config = dict(
    d_model=384,
    n_kv_head=4,
    head_dim=96,
    d_mlp=1024,
    norm='rmsnorm',
    attn_scale=0.102,
    parallel_block=False,
    init_std_up=0.0243,
    optimizer='ademamix',
    lr=0.000302,
    lr_mult_o=1.55,
    beta1=0.9,
    warmup_steps=391,
    train_tokens=868700000,
)
MLP neurons of a small language model. Each row is named by its layer, matrix (down: output weights) and neuron, and shows model dimensions 272-367. Each number is 128 + 32 x the weight over its row's rms, rounded and kept within 0 to 255. A neuron's up and down rows have the sign that makes its largest values positive.
After each neuron's rows, "fires before" lists the tokens most often just after its 100 highest values on Wikipedia text that the model never trained on.

L3.down78 [ 91  69  79 182 142 198 190 151 141 117 128 154 154 126  94 170 123 111 125  89 191 166  82 161 102 144 119 121 130 124 185  84  65 112 135 141 131 158 124 115 131 118 102 104 141 126 137 110 169 119  93 191 147 146 135 159  83 113 147 157 178 162 112 160  64 157 103 153 134  94 120 149 115 119 130 126 140 108  58  65 150  73 141 176 147  45 137 115 123 188 114 148  81 148 133 112]
fires before: "\n", "|"

L7.down367 [107 153 137 171 184 200 117 207  86 151 108 119 155 168  65 108 115 164 161 138  96  76 100 154 102 173 120 158  91  95 146 159 145  90 138 139 107 177 129  52 147 140 135 147 127 107 119 125 193 129 152  92 127 165 110 151 174 125  93 132 104 143 113 157 211  99 132  75 111  81 116 102  96 112 143  92 125 133 135  81 125 140 130 140 112 163 147  68  83  83 134 166 116  68 156 206]
fires before: " |", "\n", ";", "."

L3.down592 [123 172  74 125 101 145 112 130 172 125 113 101 111 135 146 124 141 167  69 133 160 111  88  45 138  84 147 119 133 135 135 137 134 125  61 156 106 117 107 116 170 157 180 148 125  72 116 115 170  97  91 137 144 156  86 147 147 116 164 183 130 147 111 110 143 163 125 135 161 101 171 110 115 116 158 141 107 117 161 102 194 142  48 150 101  94  74 119 169 150 189 126 105 150 122 113]
fires before: " |", "',", "'", ".", "\n"

L10.down976 [113  80 120  74 140 137 152 136 150 145  95 159 132 113 165 112 177 136 121 124 182  89 131 133  64 109 122 142 104 111 152  97 103 130 129 145 223  98 172  95 164 139 190  82 160 123 128 100 152 118 143 164  70 117 140 150 159 139 176  20 134 161 155 152 134  85 131  57 120 150 174 197 176  82 137 114 103  86 103  90  95 139  97 180  96 175 184 178 142 132 170 122  96 177  67 148]
fires before: " of", ",", ".", " in", " were", " to"

L6.down533 [132 137 182  60 128 173 123 129 105 100  74 140  99 184 117 130 153 117 157 118 115 118 121 105 156 208 145 109  95 156 149 165 136 144 140 166 151 127 146 108 141 163  69 138 136 145 125 159 147 113 163  77  99 138 140  49  75 131 118 120  85 122 150 161  92  90 168 138 181 119  88 143 132 111 133 131 121  89 135 140  85 130 185 199  90 131 110 134  79 131 173 123  96 158 155 152]
fires before: " |", ".", ",", "\n", "eat", "=="

L6.down383 [ 92 145 158  87 152 117 114 107 129 153 159 148  71  97 119 166 178 104  86 159 107 108 149 116  73  71 161 121 130 115 123 177  56 162  46 126 128 132 131  83 152 126 104 146 122 157 107 148 185 112 141 138  94  71 186 132 155 128 156 176 125 154 130 113  54 185 138 106 104  82  94  90 148 132  89 107  92 143 114  65  77  88  97 172 152 113 169 124 148 174  93 143  94 106 130 189]
fires before: "\n", " The", " This", " He"

L9.down277 [139 113 176 148 144 120  99 168 134  97  71 104 141 101 147 126 120  94 154 136 111 107 141 104 130 148 163 139 113  72 117 129 151  80 119 166 145 156  98 126 106  93 166 127 147  52  86 134 197 102 166  97 122 174 129 137  94 189  98 105  90 107 110 102 104 102 121  93 164 120  98 155  95 125 177  54  71 155 135 126 117 135  87 148 101 139 153 133 213 148 177 148  99  75 161 198]
fires before: " |", "P", "B", "A", "D", " G"

L3.down160 [100 121  80 154 138 176 107 110 130 151 119  96 205 102 115 124 121 106 132 116 127  12 148 116 104 171 127 134 165 122  85 129  77 143  95  86 125  95  81  99 155 157 170 196 134  63 132 190 163 124 166 136 136 124  84  90  92 140 148 129 147 113  96 165 169 169 146  92 130 123 166  95 104  86 205 167 149 144 137 180  89 159  72 165 213 145 107 112 125  93 176 159  83 104 159 172]
fires before: " |", "–", " -", "."

L7.down21 [103 189 137  51 112 124 136  96 156 135 165 121 133 184 138 138 181 155 134 144  98  39 192 181  81 122 152  94  82  76 126 136  96 183 163 115 100 190  74 115 136  87 124 155 193  94 146 176  79 163 131 144 113 132 162 132  99 123 109 141 107 139 166 172 122 220 141 154 122 104 145 140 158 170 104 141 121 125 172  50 139 201 133 142 109 121 132 201 162 123 114 128 112  78 157 114]
fires before: ",", ".", " and"

L10.down316 [133  58 103 119 107 130  97 144  99 137  90 154  89 129 114 145 152  98 120  70 100 135 111 121  99 123 111 125 102 107 137 143 108  90 127  47 120  83 107  55  92 112  42 205 120 172 130 179 152  75 135 199  95 128 148 150 140 190 168 119 125 101  84 184 155 122 121 134 150  51  67 139 152 113  83 125 143 120 118  88 116 111  94 156  92 113  97 168 129 147 105 138  89 123 158 147]
fires before: "\n", " He", " She", " The", " In", " It"

L9.down589 [133 160 125 121  86 141 109  97 135 177 110 141  94  88  93 132 185 142 122 131  77 140 172 123 130 167 129 135 181  88 108 102 126 135 101 125 115  90  81 121  85  86 173  99 147 148 119 136 203 106 130 157 119 132 129 152  97 134 122 103 167 155 169 127  66 157 126 159 152 147 133 115 105 133  54 117 128  84 144 117 153 197 132 171 136 161 155  97  81 160 143 103 140 134 109 176]
fires before: " that", " to", " the", " in", " as", " by"

L9.down661 [ 98 165 137 130 126 112 114  98 160 150 125 135 212 137 129 111  65 145 158 105 129  87 119  99 170 170 144 219  62 165 101  58 117  65 104  89 151 156 142 130 112 134 141 118  90 140 124 167  95 126 155 100 150 153 111 122 121 123 164 176 109 119 109 116 136 184 118 109 178 161 133 121  96 167  85 137 116 159 112 152  71 173  80 125 178  87 157 145 169 128  89 139 108 126 162 114]
fires before: " the"

L6.down864 [155  93 157 133 153  94 119  84 155 103  65 143 130 193 102  95 116 119 157 190 136 145 126  82 118 112 124 147 121 138 102 156 149 115 118 136  80 124 157 169 113 178 170 154  67 101 125  91 151 149 134 135 100 135  91  90  98 128 118 116 140 107 157 113 177 157 115 192 133 135  96 109 150 101 149 119 100 113 139 150 149  94 142 237 136 169 137  90 103 157 147 189  44  91 171 121]
fires before: " |", " G", "F", "A", " L"

L6.down277 [161  97  94 158 148 134 135 112 130 124 103 108 117 132 112 122 132 124 108 162  57  62 135  96 160 110 142 175 108 113 148 173 107 172 134 105 167 110  72 136 142 134  73 120 146 174 121 107 169 154 178 211 123  89  95 186 133  61 117 154  89 138 128 139 126 160 133 153  78 216 139 101  79 127 156 147 158 149 174 119 131 116  70 143 221 101 159 224 136 144 105 224  86 114 113 170]
fires before: " |", " L", "A", "F", "P", " D"

L9.down870 [107 172  87  81  93 135 115 181  76 187 148 102 149 157 153 142 140 167 133 107 129 127  92 119  97 107 148 139 115 156 132 112 129 162 112  98  86  99 136 104 144  69 102  70 120 157 136 126 120 121 171 146 159 123  91 163 137 170 148 143 123 119  79 131  81 143 101 105 122 131 119 140 123 122 107 117 144 114  63 182 121 132  99 171 127  79 129 109 139 124 187 138  96 125 114 108]
fires before: " the"

L6.down428 [ 85 107 159 144 128 102 156 132  88 168 132  54 137 164 109 184 152  79 128 124 119 138 130  94 129  68  98  96  31 105  96 146  98 115 114  95 155  77 172  90  97 131 158 181  95 159 109 127 157 146  88 162 166 102 181 106 146 108 147 152  69  89 124  88 123 171 109 135  83 176 140 155 110 133  94 137 203  75 177 105 122 128  60 193 124 111  81 161 117 110 145 120 127 127 139 131]
fires before: "\n", ".", ",", " |", " of", " in"

L8.down153 [107 118 174 136 122 121  66 118 120  93 107 146  90  89 152 131 121 109 125 129 135 120 155  84 104 104 102  95 114  51 136 136  79 178  98 146 135  69 118 121 151  50 126 130 142 191 166 126 151 118  98 162 108 133 132 127 101 137 107 102  94 151 101 156 159 121 137 135  73  83 133 109 128  96  94 125 156 162 133 124 167  80  88 109 134 107 181 135 165 129 121 173  90 107 115 125]
fires before: "\n", " He", " In", " The"

L10.down2 [132 106 163  69 138 175 151 122 123 145 105  60 121  92 175 157  94 125 121 122 130 110 124 130 135 111 104 131 139 148 210 108 121 105 112 190 140 124 210 118  93 136 123 128 120 174 127 146 109 112  92 139 130  67 107  90 119  80 169 135 116 100  64 114 116 112 148 137 120 181 145 134 116 133 142 117 180  59 103 107 115 149 149 195 102  75 154 133 142 141 102 172 125 164 101  25]
fires before: "\n", " (", ",", ")"

L10.down433 [152 126 152  99 108 139 192 129 214 157 122  92 179 140 115 191 151 108 137 124 175 106 171 165 114 174 131  92 128  96 130 128 116 146 144 180 113 143  98 128 130 110  61  98 102 112 180 118  82  97 131 147 141 103 133 174 129 107 127 185 153 193 110 120 163 130 108 134 119 151 119 131 148 108 105 184 111 119  92  89 154 124 111 106  76  81 121 105 122  75 135 194 151 151 109 128]
fires before: "\n", ",", "."

L7.down821 [125 111  87 153 130 141 152  76 121 125 173 151 130 143 109 135 169 170  90  97 146 149 127  99 144  74 161 115 135 128  57 111 146 185 123 102 152  99 103 100 113 126 121  51 182  93  67 117 124 149  93 119  89  79 122 119 152 101  83 122  80 103 152 106 206 121 154 145  94  77 180 144 114  82 129 181 128 134 172  88  52 159 134 210 158 188 171 135 153 150 131 107  98  83 141 109]
fires before: ",", ".", " and", " he"

L9.down355 [108 151 166 168 111 136 123 150 157 124 155 145 106 171 100 150 102 116 121 134 131 112 202 108 115 114  82 158 178  92 110  99 155  77 162  94 115 143  83  90 180 115  87  97 185 132 111 172 162 167 112 128 111 206 117 144 120 152 142 104 212 147 104 159 191 154 137 114 188 110 165 119 143 162 103 155 111 146 175 106 163 138 115 172 141 115 173 117 123 164 136 131  93 122 155 121]
fires before: ".", ",", " and", "–", " |", " –"

L4.down800 [192  53  83 178 110 123 126 107 133 126 141 160 135 141 114 158 105 121 125 144 185 102  94  87 116 149 122 127 157 109 118 122 185 133  75 170 119 148 108 128 138 147 115  91 117  63 167 102 163 109 116 159 133 135 116 175 165 144 139  86 167 179  97 157 163 143 124  55  77 110 139 164 112 101 136 121 124 126  91  64 122  60 145 177  85 122 118 121 107 149 140 170 147 161 153  55]
fires before: " |", ".", "6", "4"

L10.down691 [127 102 151 185 103 118 140 140 122  95  81 167 149 175 100 151  79 147  87 131 142 177 139 190 123 142 100 113 111 136 145 112  93 154  93 129 124 156 149  90 141 176  75 129 188 139 115 150 145 176  84 166 174 152  94 157 146 110 164 132 195  98 142 113 112 131 125 226 115 147 131  72 155 173 131  70 147 101 128  93 162 128 120 122 166  99 126 182  93 114  77 100 187 147  99 119]
fires before: "\n"

L10.down310 [110 113 127 108  93 112 133 172  67 153 144 125 124 104 130 169  97 132  73  93 182  70 121 107 143  68  69 133  60 145 144 163 150 135 136 133 175  96  74 109 145 128 140 181  90 149 174 137 152 130 141 102  86 176  81 194 156 125 110  95 108 117 164 101 147 158 141 130  52  99 209 128 161 151 158 171 122 136 109 124 191 116 135 110 111 162 183 117 121 130 179 144  74 131 115 118]
fires before: " the", " his", ".", ","

L10.down667 [162 157  80 112 140 172  94 113 134 150 142 108  91 171 153 100  64 212 141 140  93 116 159 161 123 123  98 107 113  83 171  72 132 112 117  38 105  43 149 122  83 119 125 160 133 185 154 117 119 106 115 125 114 105 109  74 139  72 138 172 157  47 120 118 100 151 120 133 191 173 108  98 103  89 110 129 152 111 167 177 106  97 100 186 144 176  88 150 136 157 116 205 125 134 110 137]
fires before: " |", "\n", " L"

L10.down638 [ 84 108 133 140 157 114 146 100 174  99 131 155 108  93 149 126 153 183  95 123 117 173 155  96 107 119 129 160 191 149 121 188 136 121 135 185 141 136 159 161 127 151 155 112 145 161 124 121 171 200 168  92 127 174 146 128 147 145 110 147 112 126 140 144 104 204  99 102 207 153  81 188 152 160  89  65 146 137 141 152 134 115 156 122 156 125 152  67  89 103 158  79  80 145 117  94]
fires before: " to", " as", " on", " in", " at", " from"

L6.down555 [147 146 118 109  66  88 149 131 141 158 114 117  98 111  74 143 143 137 164  99 192 119 141 131 138  83 138 124  95 128 120  65 156 132  90 125 215  71 147  74  92 113 109 135 133 207 122 101 128 130  65 155  83 142 130  93 141 162 154  78 161 191  99 137 186 126 153  95 155 134 191 110 144 149 153 115 136 135 149 118 149 127 125  81  93 131 129 137 101  86 124 118 126 131 108  93]
fires before: "–", " |"

L6.down610 [162 109 123 182  95 139 169 134 119 108  87 160 109 122 147 130 133 133 121 169 151 148 126 157 154 132 163 115  95 138 112 137 140 118  91 148 133 120 175 104  86 164 119 135 131 111 127  62  86 142 123 142  97 164  97 142 121 108 100 129 202 141 152  66 150 178 152 170  99  94 131 130 112 118 128 134 111 161 225 164 122 108 109 142 116 149 143 169 108 144 136  95  71 150 134 120]
fires before: " |", "S", " G", " L"